From a checkpoint of a small transformer trained on Wikipedia.
Architecture: LayerNorm before each block, biases, ALiBi.
Training: a variant of Adam for these matrices, 126M tokens, 3834 steps.
MLP neurons of a small language model. Each row is named by its layer, matrix (up: input weights) and neuron, and shows model dimensions 0-191. Each number is 500 + 25 x the weight over its row's rms, rounded and kept within 0 to 999. Numbers have three digits each.
After each neuron's rows, "fires on" lists the tokens most often at its 100 highest values on Wikipedia text that the model never trained on.

L6.up783:539543453550467504546479485461476501491506484482525514483462455490472536529446452488494484521548448500510494501462513524513500468535516462507501533518482502561464482449513504481471468502506512491481508503514509503509504480487488491531504496474471489463430513489471482482523515547454458488461538476504538501536494499519490484488493517494519502523501500475500482505489522503512494523517525503521540540477494493499468516501486462493497530509534440529510531464491513540495549485473471524559460527462496495516523486512499514493498526523499515473507519497526506539508489492508513508
fires on: " the", "y", "m", " ("

L2.up316:521520513496510508474481511474496474449544474510516511526496518529464537509484504517497479512487499491468549513488490540514520467495488489499508490495495483522483491457493525502491510461531502482553501508492523453484477484470483513480481508511486518489506473521478567496489540492501498503467482479502536543473552474504511480512529526533496501519551495490497497498523514465507519487458467510523540522506544547545457508486525491491557529489508519558471547492533512486482490496478475501496543551479507494487525486513488444487465442550465519513464508442495511483509502514499469523
fires on: "ar", "z", "in", "a", "as", "es"

L6.up851:491514532506495503496482508480499494523514491532509495498480486465476516514518545476515552491464471520513531468494528501458535521464475503509523513520542455537502509520442518469462477492530501470486527477475533460453466514543450525535491518519487512526536488515505485485444522525488507468488467491463561482473491494519559501476501517487514483512532549493494517488477520528499494478545447517534543493464507493482448520511502522442514483512503529505521464471512488496510526497498498529517454523482481496513499473505524527483509498469472502498475546479507543493508498521509499528
fires on: "k", "z", " Z", "g", " G", "ik"

L3.up93:452534495510484504472448512496528500453561463482546515526505456520513506520480549522505534529486471512467512480513525487463467508492484461523533487525494497494468518473458508505474489474492503518520489503475476517511531517520483487481481467508527520488497563495475533515512517514486517491486489533506505540490514528483501496533492524527499498519539532486481488519446534471483527529494505491497505542485518455543494475452483488548515531580505503503476481479534500491512470476490479519511542481485495540542548470465477479505492508487495483513454471478506498517508461494529491529
fires on: "p", "f", " including", " of", "is", " both"

L9.up338:539507531498480482467516498493507480457546540467476511466489482520511500513496502509470539453509481502515558506480560486471496503517502504463490493545496484528496512517534471486472511529511515494517467515500518492462521463489503483541493496489520462484500512506509466454471466511452471492521496490515532508517524474519525506516479508490503442457510546475517523479467512466502524467493524523542495498479546467493471563510512521537491497541511533525511496492495481468544525518496515528465539452499510495465527473547533496455481501466519516502496513512489551481484510492462516531
fires on: " S", " con", " s", " Con"

L4.up524:479481501507495485428484488476477512506521473534468530505509466524523495463484489507483501524519545464510532501510496455515508507530502452500512496524515507505494501491503509491462517520515471495515491438510528527497493436502484466532465463516491505525500451490477467522519489507514491458520529480484466458482522510505547510538500475487441505511459498510467474519504526465471462474456501489507541490502503513531473488475531520539533527527506516493538505477499484504449533526453481500523560490551515473495481488537505506487509499535518528475471538496503524509474549508511497529
fires on: "\n\n", ".\n\n", "al", "ar", ".", "ec"

L9.up778:479487476548478487525539507480538538507497555483501485535517447469470500492503471456535497507500477557547487473501530505496473545516442534525491480507441475548508542496505526509456460506520497525539478537512497487464479524476506510493485491537465471493513502536487507507465482472483492479501523480519512489489515500484491472549490487491498505521466489500485551477526455491469547480531515528520444518539497509497458483484497527507463482500480521507491513507513495534494532495512498511493535488500490488463465477516472474454503519518478479540482538471516462470512492509487496511
fires on: " l", " re", "v", " pre", " inter", " st"

L4.up652:480512537482492488493500480506505440508502495483477475484492458510525511488546515508455517476541494528511491487533518526553455512480462466521536486545504467514510459505507471501498545511484502478534497467508499491537464480486469529524480458508493507494499518494503490521499479529487451521516490495475495473504487499519476504528482527471508519432523510462514514554531511466517511546530502481534468469493486529482485501500452517439521451471545455474476499492496517449489479489523482478505486512517433512534554538510512490497519524500505529503479514489513489522535475506519483519
fires on: "s", "ash", "as", "aw", "m"

L2.up660:510464476495532498449453520445511460518500529497484506532522507486522477507461452477481513521454497481535513490524507475477533497480450481540504489530505489526498520496486505504446501491501487543543489462474522467521480493527495509506542524528497507509515469497512519471516517540466545481509515475505469481490501487515484487506537467498524514516494491492506444446510510489520515526459508506489535528495529519478497538485444529491497484431497494469493461496496502478499480504484468535543548549498503486492475443497478521524501475541492488521469499471529496487533478456499483519
fires on: ".", ",", "0", "196", " incre"

L2.up925:525487558534512518483466516475527448509527504514451482546484515471526477539509569502473474518493441495519520499468536504483501478489523474514448518515517516503508465449475464500517533492542472522528472479506536542486469495509486555504487520475495512493484478488480513526463513514510529487502526461494469500516523501544541491457521504495468500510522489507495506481487488514524501512490468540482513501534496485499493462503485513429520527537551490497462507443499516504511514478503485515493520495524508493514511473529468521530521464491481520478490472499500505515427487485516503535
fires on: " |", "ce", "ra", "ur", "4", "ively"

L6.up231:525522460495493526491484516494540510456480502471489492502548471510537483445452461481484496516475539476471526524509502492485494500500472533480517489493513473463472495480531484483472521509474516515509465489498469452479459443525489541479488521480530502590488504546478519493478532499512532474503512503461473530518532465482512506493461516505465487496481505520461468478514525512518482498512488518536514473481551524510470469515499522504508467481475516499455502477507496462523495523515504539474504530503548496517482488535481526494488503511484481502471531545555537489517468512487478541
fires on: ".\n\n", ".", ".\"", " C", "im", "c"

L11.up519:535513533527473533479472511494463536508490501481476547485523505484521544512487539475497477517513540506492500500496537493510484484491491489517502483512484505473504491538458542485501492493474498494516450465514451463476518478548519552515489507500539475505517511488526487496495515507494481493512484499516513503544508542519505477502499510533493449517496559470464475520499437445506516509561506490517419506544484514525472526488524491538482524512489465491484561497508503544493466490476505517517500484495513507524453454482499511518547523485512515473542486474506488460491493459477478506
fires on: " a", " ", " that", " who", "ed", " her"

L6.up888:501496525505463503473494530483484487470502498504515443477464457526477501496489503496508509477506487478487512482495500478511496494516500479517546489460527459529524512467506511472522509539509502493486518473482524462490500448543493486486471493502519489534524524564470525489462538540487489478501510490509509477449488487521509498483492463558545508460503519502478556519498522469497490508524428525512546516449490502500502500471488480476487487478503534510455463446551527468494522523489457492543495570508482523481517470492500461498463485536457514524509529525503506512503491498512521489
fires on: "ar", "g", " K", "k", "ri", " near"

L11.up552:519556532522486472491502467477492472530480503492521497493505467499456525517486508490530502507489501497501546477462526485523475493480540493514488497528473485497482575492480516510488520492518473492525470516538476504514519444471531527527461466514521489521487485510502521521514551479489533487532510492515542489486511468503539483482490545528508530476525500479480525481536524476492486533520504514469467488477509461556481490477549471514463505447504539462467522524536478502470526497478526500472499502496513456547489513494524476499495458533529487441519538468489543462506482499521506494
fires on: " S", " s", "-", " P", " "

L11.up709:490519485466484464481515496498472500537459536531512477503479466540486540522494533554509511523501472527565519498480494465483449567501488477496521522475492500523515514554516465522508526538447485486515521461507495519517519467508512483485496501481513455497497553481444529465483477462503496489463500516489512509524512496485504490535483521451509482503523492465497484515479467500481485456514533527523489499519493508429498521464513506484486534540486493508461551517518542467492501526473479505483501481525505478509452499485505467503499498513518518486492530524511512484492543465516546486
fires on: " D", " S", "D", "s", " det"

L10.up843:529476502525529492493466520519505487460495480469476497532494487555478485489494538478494530512510516498506489469491500514464521532485488496475533500485463509535471534530528557494507534514486473508528462518474489508456520466484513524491448522511528472523493532519541500472507485488530490488544444490526500525504501509535524497507503534511515505472480543444456524479538493491508482462527501506534472492505530469504492511463444478495526526518486511502471540480486523504464499531485453519455508482492474503534526503512530473488454451498521510492446526505498508446526513486490490549
fires on: " S", " s", " De", " de", " prot"

L6.up715:483525513526481514493460475495489457506469551507485504501511476528479505489471508539494493513541531495530507488513488500524488578485449503524483472547498511566470520526510526476499495516488496485471551492491493520515485470481479493560499488529509456492491506495454450480489515515473478518499484490513537526518530509541488525539460547451480524493480479503496516510511521491484517486488493498491519531484524495532466482497524444525516553525506492519525490499518476482482530515462489489520499472498545487488490486467506526513520542485516501461522523424511460504469487450501504489
fires on: " United", "al", "th", " the", "a", "ersonal"

L3.up625:524508520499508548484505471478534508481539495475541476478511510488495519465471493499537549530491449545536530501479546532486513503490507511462516486514494494460507525536495525495459493523445527505489498495535516525534458515492501497494516563510475514547466518507500507466474511498498472442482483514521494503496497529474481487530538470479508520522475514512520482505476509511489498528477461537471535520492490482468513457493507529493474515494502507484524517451517484455466530510450476491495504484528538519509504501486493494433506459501474501491540540447471531533464461513512508509
fires on: "on", "ar", "u", "or", "i"

L3.up551:558521506496509530494494500485513493519525473538491492475474471490521541445480506492501538429440510505505537456509528476467465521478542502529500517490488505513492507528526455537445520479501537511524462491504487490513475521473518540501484507493527537506511477465520477530484508460543462489521478481475508532526540527525461476503483484495527465448510518529473485497512502458490431542518487464539482484489507505498487527519505522519534469506493475479512477483510483531499510517456508517521493476498510530527489500460500527491489446502483514461505511484497532530506517514517508517
fires on: " when", "hen", " if", " However", " Austral", " they"

L3.up843:491493467484454479483481514477470485472515504507470496540521450529539507522492516524489491476560510444502501473519524449502488502494502477518467544496483461468502472463526483490515476524492476506527521486523493482539505486520507500464512529504504471550536536524494483509497496510553518469515532483476486482479502483517533519482526526518460488455516540542460529484461528501495465536468515441510500494486479505493481513492540529518469505489480490477536463502529480490505525532506499523528533503484514523492488518524481518453448474458535494460527520502494521521495491452503452484
fires on: " |", ":"

L3.up876:487510472534512512509448485522446480500551489489536512492530481509501498544516534541524504478511541487504540497492478515533520515526480498531462506472490512562439483519482497492479501504530492470452546481496507470538482472507524474493492493489453487488447533525438498480464475532491470477521538510505493477505526477479490513512474545542468506485519507488491524541485485503512519505494484506437509539481466470503484483504495445517509519522521507514509531504507494524487533525416484510527504529488514497508476498535498503494472552468485473499478506484499518467492497521505495515
fires on: "-", " the"

L3.up189:496545495508496489457523461480532493521498514501520522496495500500525489473517513523507528490480437495541470516480565455483498478484487501516511481547511480510525489458475497512498481519475502538477560495528518476524514453537495498447470500541513489456451477495485503447479519491538496505507486471495468513500507537494517480489535507516486505514512550511455491515479482478470527518503469507432478508521542482478483465451519488483528516539503474510497492475525480541478505549480518532517485517489535547482481492518488512508478539458508511468517538504495522538505504503479501533
fires on: ":", " of", " |", " as"

L3.up480:492486503492479492489495493536518475514525547490521484484510500509523484494513533458453498477534435515496493516525472536518496526461508494506526495525497484484500476502480498458478520549511479463488534519482501497532462476520479536462514465466531451488490524549490501474477498520470480502483468520516517506540475507541491445556495539494446508496502527507460528485511528460500468510528506458499500510518505495509502450472486525496500479508515523460474497533546470464470509526463477499482504484560492529498499489496537502478518510507504551487483549515510550465523452489515505518
fires on: "s", "is", "m", "y", ":", " of"

L6.up368:506534526466486513477525492461480485516505558502521538552537467532505500504507465460488510538478536479511496511455486521491535468545454541524547481513481501490444532493524503524463502494537457543498505483496496503530520509488480527468489488497522489451489523551480523448508497442504530508500491476513485519481526502541520502531515502513513500473534503548506476503502547484527472495523517467470492507524517523509479490506521469520477508507494482536465505498502498477524522503531447509540511483466520533488478509491506484497506489496537467495472523478534523524459496471455462503
fires on: "-", " is", "ode", ":"

L10.up930:495467486524534503482490539500530491493490479514515535482543459524480525506439508551512489481467531513527488479489491550532505518492524520509554477490480471455528505523497515503514501520515467556531487479464516483497519475463493481477505517508529478484488443530453474490514499482542527456506525489505500552469538518524486502531494556505500441485468498471469513511515487444478489509505487486481527514494525528519475548472529542481513544523483540501524479483493470521495510492505535498486488490517514467498487502506492489466516498517491482493457499500528521539449529506542526509
fires on: "ing", " said", "ed", "ated", " st"

L2.up583:495498462477520484483473509515524476505463493428518521495523495525522521558514482548504465474458501451520487460510506454517527520484509511485471567527469497516509507527502487505471487563509530469526464497468533507484471459540493480497491545526526521503519493461499473473505488499537496425461478511459503462550531482516494513549476528494499493522509503490508465510535504500476500526480509503476538522529495494503514480489494500518520479518496544481513475466505484502472508483496501498508506494550504502481480508542463474478501520530542525486476512459498526466492532487522521517
fires on: "al", "ual", " of", "e", "ent"

L2.up205:503568494491523514442515504471518509513481509529498526505532439491509497537478495531484528506493524491537501457514492516526523514499544514539495484489506518519490560486517456522446513509491494514493468468481491468512484522493513491465486549522494542519515465535517501499523527496458484498497460453514499526511449510524448499550477517485545485459482545505496503543518513488489464528511510470488550500509478522524519533494521485514507499542498499523473476496489532510485529481496512470495531454520521519505484502459446503489518470476492544459526520486508493462475503507487479466
fires on: "at", " also", " then", "re", " now"

L3.up25:508476473471529489547469494472490505501503511474518507553452489480540550494509474519482485465500494522521490494505502496518479501503498465499458506483529526504511505507474538516513509523515515511500466520534518507469531485522458531568462515477448501482499506510503458486496515455519506505548474492516508469486507475537505479496498480509509501453526496496518567499510465499500491528475457510455507520527479546496486511487514500519510472533493474519482518498568479502519502483484509502485487555490529508436457510529505552502504491498530504523554536519514507493445492449538519510
fires on: "ent", "ation", "ate", "ary", "ights", "ience"

L3.up942:522531520491513481522461505507479485502507510505496553494503483540478500516549516558481467491508497537539495490463533499491510453519465478490485477500510501507487471477521497514480494507562503518488536515524493471516471487491544535497480479525503478481514491488468497517523491549500495459517511508547491489533486521533474445499466509550529516498494474498443508508525498523457486552475501461492503503495475470516472543485517493483479488532568515490498528493532528510536556529505505492497488503536457458512472519534516488484444523490499506470460537499482535511501540467526503492
fires on: "ical", " the", "ial", " and", " of"

L6.up210:506506537553496490506471465523473465501485540518518482474487521492500507508539532521492523554501479464522530460476464478506465522487480508529501502526507455506457487484517528490498467468503524473489490494490510488461527464478490501493442543511441497495517501507494539495516524484471452481501485517448524558468517507521503476532528485541462509502512521475491471500493542515466490495543504499499520500505537468492468526462500435536531510484521506496507467529505488506498536488488511514493527527531473483504519477475532509484490511457500528494491525509498488483544470512537501575
fires on: ";", " |\n", "\n", " P", " \""

L11.up39:501493540510515511448486481526536531533504474527478511497499502543494505476526532490518500495467548512488526513484558461530493537465473487490457504520534493499512504479446463485509520531479512479473492503488504520470452454513505504485513524475489504558513489513491460482486535544452505446464502497532499509537472538482478492517484480507499502514473516483502522518490469492468478506548530492490476501530474497499511521463517511504549509516498484466505477487564509521511556459493494510512511513534547506538496484486475500469450482475524495483472521493470544454487495528519502530
fires on: "==\n", ",", " ==\n", " L", "—"

L10.up525:529506494496517514478464541503523520502527535529479434512511498541487498509513485547519527470491516515523492462504503524510468496504524485505519511553508447508468559523482529464506490487521508507500482491514442473500490495514533486509452468541509527535513479517507487515503512489491508513537510484461494530517513436495516493499487481488533484481497570491459521533483491498487502509509493535498506528464493537474464486465495450509477471478498507488490548541498469512496535511509480493511496474466514472542501515516510494455437463502472530477518501479475565524538478486510510533
fires on: " P", " N", "i", " S", " R", " H"

L6.up946:490513505478490483465497454493531512471505495452469517529464484466512523512533513519546518492544434479526510508444487503516543518500476471534519490489521524476517496488547474534499463530500500521499488475504492522516460520502488482455477515532483491513436523493464533470455508492458497481480534502509468515468530521512479502488537474511491551485516488512512487530459477481486488486535501497506490497463531500468503499532453502497482487506476528519499512525554475476434508508478470537534488538516547501518465489489491505469460521516516516543510499471493495517481453515506510517
fires on: "ar", "m", "on", "g", "an"

L3.up196:531530499478491495538490517445481503507493498540522531533460497461561515536541478531511525528502502510525489511500508502496517470511474477442512473479493506541498502473477532521538509462495517478490506519489468550463494489575473548496479499559510509467465478487497468461502492512498466468507454469483527486517525485512448502528505479465523517525551486532516524495503518467490471510492531505467506498528495511496505512447500519472523449513494459518460515469498491511512510495490508535507490511524500515497494458492459506471526478467517501500501501479527478512468482439476502516
fires on: "ation", "ame", "struction", "ating", "us", "ate"

L9.up695:545471464519544526454474544491534534486499472488477525510531509544466552505507521512512495500478494534489556493491503514513495496499517503505485498471482506481516497496492534505459480497530522562547525473505479441480541478499486498460481504541546500518496466455460460516527499469540485468512467512504549489528486494502537492550527523509466466511486533478457486496504469510523473513512488497487514494516491506544468478513465525511469465481536451453498500451495484512455483501498502460531483536496517513507467493492503492486514507533494527489521480458496508506490512522477505497
fires on: " that", "ing", "ated", " said", " "

L2.up383:499491487544475533482465494500476452532487525467465534521495496489499525514515537564539495539457523517507516479508559519475490493474516431540484533501533512491430482509501534487502482523454498493482489464496537483490542481519510506469523536502483532504471490471514523507495513517494468483467506480497480492489496515496556511499482497521505509481521508519504498507505477471483546491526480452456487471483478494533505461462509480491486487470473511508459479467532487515480526509494522504498480516520548524467528500480524499483528513492536504452492489537444532538505520457513489514
fires on: " |", ":", "le", "let", "l", " Lu"

L10.up66:540495496519535469490482490462513487550518510513479468461493529503440509541470495480472500472499507506522524505522486486485502523522489530510521529503539525512444495470451473450482545492517474503480477500556537511490446495478519515533487465500525479508496500524491470463510504521532487527496447487507482474506477519449531502494497495507501465471515461497500555451498460505503483506541494503541531490487531496480476501493478512511500502471524511517510491476506515491474519485479515478473548513515519491565498526498477495464523449496483474496468517512529513464489520505550541553
fires on: "–", " Con", " con", "s"

L4.up171:472570523541508514478526552481496491523524477515490494524479483467516532552451496496511503494465502534553538501494513465520490519475485500573459507491491512496515501513455479540546456512450466474496483469489470509482501516479510483475441527526493483485529513541481502502497538490498515457536500480485458534502523519498497525492548488516500479489478541466508458474514524480465511479489464476489546511530470537523490496522481487491487500518509548526496477499504482506495505481439523480522509500544520514500467445509519529492505503508488500471500515506506506516483456498521500496
fires on: "u", " then", "in", " can", "fter", " also"

L10.up573:553505495491492512454461551504514452503534528501500494491510498521493490502476558509500479498486527540491509509486499551477510521515500483518491531481519485503521531489464486485496502515491519476483532453513511494484436528516487481542479460510511500512495503522526519489467543485496509426492485492520516488477518492516502522518487455458490482458510442479501498499500473475518471479468545474479504456465467503531504545466506524541467490488517500527529520493527533512465506501504505470543505528538484554465476445505502465501518546498496531479508545493475518498499475500553503511
fires on: "h", "ar", "st", "ur", "ah", " h"

L4.up406:548531500444488496476496536468491494535490496498502478475515475529552531529526545501486519492454513486556484522466494483489486537443502540503505499495473501511457517487524523523478494495462474486479493499497493427515517475471536521491430511499500446495524510472471508477501484482494537477488526423469467529498473516521517508458496554513487496510530503478487527482534506482491462498476511484512506498507501491499481480503497497480514488542457522488484507482511495478528534524479547495479465501527494488512524502500510519504430478455531490512471524501485506473504530496489533476
fires on: " S", " D", " R", "n", " had", " L"

L11.up777:488540464441471508496512556547506520494482494494470496475509502513489515515538464457515508488494480529459503476504522521476488508515513468541467479502467483487455476482516512489470469486482497484505469484504529475484507535516490518508511499486471507482477529532504500504483476469457443515525516472490506494500524525532467478553520495497505475487521504509498570546487476509473548528528496524524476554512479468482498532561509500495482497519546517495483487452544489467467506446500515505452529481474505496500448508528485491470535487493479491513488495476533514482477481457478526519
fires on: " l", "iss", "v", " Sw", "at"

L10.up802:475538530500526478486518533515507505492500548454538536503544505483483522494455507471540468526477517523504499447501510499492539520501472515540547533544450483516547494472517495507492489485453520480499482486507490476519469504516524495506488497526505516484494519501494492518522510510480524474513503460502487455503534451553551466510520484524505497495527485525494494459500482481519519524516481463456493491493487491523486531485508521558500455494501465480456529479513486483531544510455478515489531549495564479500492525480517514484554471492532503461500503465503492464521468506521513517
fires on: " W", " |", " w", ":", ",", "W"

L9.up30:509516503495520497486484527482504434520515514452474509484530526523486540472500521481466521500466499484536514524511482496529480533534455459563472507497462487521521479478539476530489492494510490512549548487507519501524477487475481504516494484521510539495483495475488492514501495532489510525454493525505499471498551486485510485519524474455498511488487563475509488457492492490516523461460510452520521483469471532516536528497495527480455476491507521507473491444503533514474491488456460512509536535483508514515493517503489485475488528465523484468450506513521495522526462533550554519
fires on: "0", ",", " /", "if", " in", ":"

L6.up344:461513460504425465487519458520520522490499504532496492494484504500508536500494513546496527519484491464523547477479554469506498494474480543503524494497495456540481511529516528507529499505442550519536511481506543513521467485488502554513456503479499478494484472498478490495485553509475510507524490505508503505516499514477491522489474535455511508454550492534473482491532478469483501485567489529509521479475520486525501498503527497493527472525461523543479463511516458469532548480468530545475498499489521488498489466508551507499523505548510487522515500540499515524494496518522503505
fires on: "6", "4", "189", "7", "a"

L10.up108:539527531503487481492520476498481509454489480508515518487485498511442523506457482493541516500494475511567503515440540502522490518491501464510518470502560503509520510485517533485494496506509474531490489472524521506549489473514521557517493484505535462506504530510529529510482484486520484455505504488487510491499500496471516505513467551491538506485470564530480478491500476481489499519550520459485471464441510474497476503500518478487497477478537478492489521525557485479501476476516528529435480490496535462524510509498504480487521495438542515466498551498498498508503463545511510504
fires on: " G", "G", " ", " g", " S", " s"

L6.up316:509534530442475475475497494494510468504475530506518536533513457542495524497500509505497492504514484486489470491459521482476499487531442509552508467518492479472467476521515525471521514477506465476533522492534477488465495486499498464460511473512510512503494455514539522480498520496476515517515543516501515464524517497525533464488525483500513524496497500486473502469507520453515534507487505537468447484477540496527481508487540472489514491501460468506476543470512462500553500524470519567525547531494502535509501501516539492542495538513497473467473524491543466535487488523493486553
fires on: "-", " into", " up", ":", " |"

L2.up128:506547519520498508531496486489496491535516525495503522472476513436496484491463546533495554462501498501501524502524489534537489484516468495544476538517526526517490475510516476498495550491533499465512421469529560503462475507507517500539500546506525491510499508458483521528471481498501505476467482493479483494525497522525536517469516508516480460523482513503490512472535479451529524509487511489476459541470504515512497482523495485473503446496487506511500491467516469481516510525459479509487483484545491498510521533484533524474497448479465505465466530505521518527483515509569484527
fires on: "–", "hen", " York"

L2.up884:536516507482463527494495499466498520536503505489487453481481502542475527535539512510452516467530526481472492519527492480540522512558516473527437503507504451484468508462486452516506488507498512489471512529474484477492504509527535513486520546478463478528523515539480501523506526511512489442476500483509506508513502484486516515488486469543476472523453535507471483522476479534485500536486488455499538498475498522469434480485492533557510474473502458461531501482525464469501523489514492518505489522467492488519514525484509525521444495477511509512490509512467519493519497493533530550
fires on: ",", " L", " S", " At"

L3.up478:501513477475521534497484560468520458480535449517512484484548486499540472503506515456475448477481491488488494518500469542517512504510503458483485470502541461497508539507520521517492533583491501520526480465468525484524497505490462475537485473478536474527510416527505546516490512501531514472461527491514513492476513479476498464523491517491489480463565492497521473513529473486483505497477502508477506481457486499519469477502503502533536509520500503495531516499532514476510527495508514510523498488488497528479490463460541490489482490490474510519457525466494483554506513495523502542
fires on: "ar", "as", "ag", "ut", "ur", "os"

L10.up814:528531498524488512497512495516532486487530520469436490511499510478480513456487518540495470525502513513503517500484527503522505456536533505468510489498530521509455502504510475459510478516508471539565491506530525474503498435507486513484478506530524512491504497484462527520478489526509472480464537479473465516509519493531511520529477463483443425508495491517525531459478498491458492487483496484525539491510499499490471476494480536458489529470557500484472523503581533506501504524477452511490534507509525537533481476497513467510505502473515540472474486478495516493447502505500491486
fires on: " |", ".", "ry"

L4.up239:540480457490468429473491485479458464539503485461461517519501526484508519504514486495487511506513534482516501493496561479467491499502478510532529499505492475528486454539511505521508541513494499477491517460505478514545476482480507476518487485498487487483509510497521526512434510530519502462524525486511510465504531464511557506486534485490473470510528473519477479478525504447505448514498486484560494536485445484519502478496523542521490530538526492505457462476538519498504512531466539548515521480522544530515498467506515529489462497495503488480502526512516504537487503493527481539
fires on: " |", " medal", ":", " /", "'s"

L2.up333:512523502498490481520510524498540465528486515507497486503469439476471491526514534542520504527443485501427475519516537508530482457542500498568479511510491515498510470523473525508463522513502535519512479495495525527467524483520524511506443464537491512488467532502478482427500500542463474487497495515530498482502510528486535510453485512518478431555467538499522454513479498479488508485514519489514474473509500526489502504442464510502509476497492516466504497536511491491484510494452476488493510478485468509475489538494541505471478490492510512491524529475509504520522473519543485500
fires on: "ough", " le", " if", " but", " left", "–"

L4.up594:518541521515528488473500481507505468487514503489484459522488501472498514508560501482559519523480469490489489515507552513507506492466456489494550506508504516492514480482525521500502519545542512501480493512516552489469493487459486484514513484491512519481526493464503523498497528521499489464527509482511556537475541460467526489492514511537504485487556478508531478490518527510438454510460503512482520473490520445513441501471497471489511543502516516456518467445490484473528509509465528516514571500495495491543522478499480498476469478486506509525513511476495499487458465452522480514
fires on: "as", "aving", "am", " ag", " as"

L2.up250:490473461516513505530508511477466485510496549462463544531533501482537520494508467538525483490426546469512503492491520459476514493510480491510466509514522486509492447530495471500512471521520493472552491468513523460497474498560465483537506515506524522477536512479524475513515493519505509491500506479461500491520485454489497502495502525484469500472486523533515492493496491474482478475444518474490539488498485484527493486517522466499482503528532531456549466508566512488479552509461523502468509513531544511451499475492502496435488539492492490491488552508504494522498482498493504528
fires on: ".", "al", "ent", " |", "ed", ":"

L6.up379:500488504505486528509527519498511503470437494451473477472471455474528516505524522501467541502549529521546498442475483527500513532534489522527486495459491526572471494469500498475473501527493511490461493450531500508453509501495521510513506517538492481553495483531477518461510534510498480523514458493484541533502482510508466539467511474526507523470512485522494507495503526488482467470554461481515482504471523475503498519498492460541488497506502514527508466516519517516455552493474516476518524508513483508515519491482550507482492473433479486498491508523502519477475475487513542523
fires on: "T", "er", ",", "y", "-t", "ak"

L11.up687:513487526504481521466523528518519488508534501503489509505500525502484500512477523503475491509443539467535487495509525520509500520485495461502490518515467480492547519524493508467468494491444493510530477476532527442460519476504488518518495478492490476449485498531455508483524501502518465489489444538487479476473524515484522528496520560538494484495455484486498508502509480481528515493564496488508511480514479508485497533496524490526528410466472479500510516501508505521515524530501501495520527550475529524529475499497514469505467479496554439489509490460511490458518528577508494500
fires on: ",", " |", "-", "|", ";"

L11.up471:489521473499482555506501514471500502509525506440505514503501501514512514515428531524491536515481473502488482505465487514479494502479455505525551470487467482557496520534524494534531507514498484470499473478494512523487523506496499515475434522465566501485504488493486504496456472548483491469494514507549485505518520479549457471511480506476527483463500530503462530505478522456506511488492515464526486526511499481533511483514534490481491534523517485524512492466509504445483485489504435554535520486441514489486487497527515490483489531481484535530501513453533463505518491486471502492
fires on: " l", "p", "m", "f", "in", "if"

L11.up186:497508456528472536506466479473509475517496515462507498458528524485500516511515515491526490499497487509544497476444518488466503494511516503462503521466519506538515474454497445473478467512448497547480500470508528484472483500468488506472458535524455528504486508476468474474492513492519484470452514511516462515520484436526472533526489491476491463494506521513524521503499524496458472485543489483546515508495496464477483482479525460527484519472504505484535554502507493520469495530483454475495515521543544523496518487532552514463504538466539531497518492479514485534518520489513499525
fires on: " has", " have", " |", "on", " had"

L3.up110:534546543487496509494473493483531485492450515506519480514532525532519501487473515525500507497484522471452567463490519508483485452504468511507491497523469498487468477486466532485460509501521536514529489472504509482516493481550483513451499518503498470537485467514465493513524483547517500474475471436470480505530524489527554526484505496495534495533523561465487458486475508544483495514494482476559491528455505537481545521502495493529516463481468492487516491490494514537497505549506516514437482504478531484517499503524479496480507477487470473494510510484474506496479548501473501482
fires on: ".\n\n", " |", " C", " |\n\n"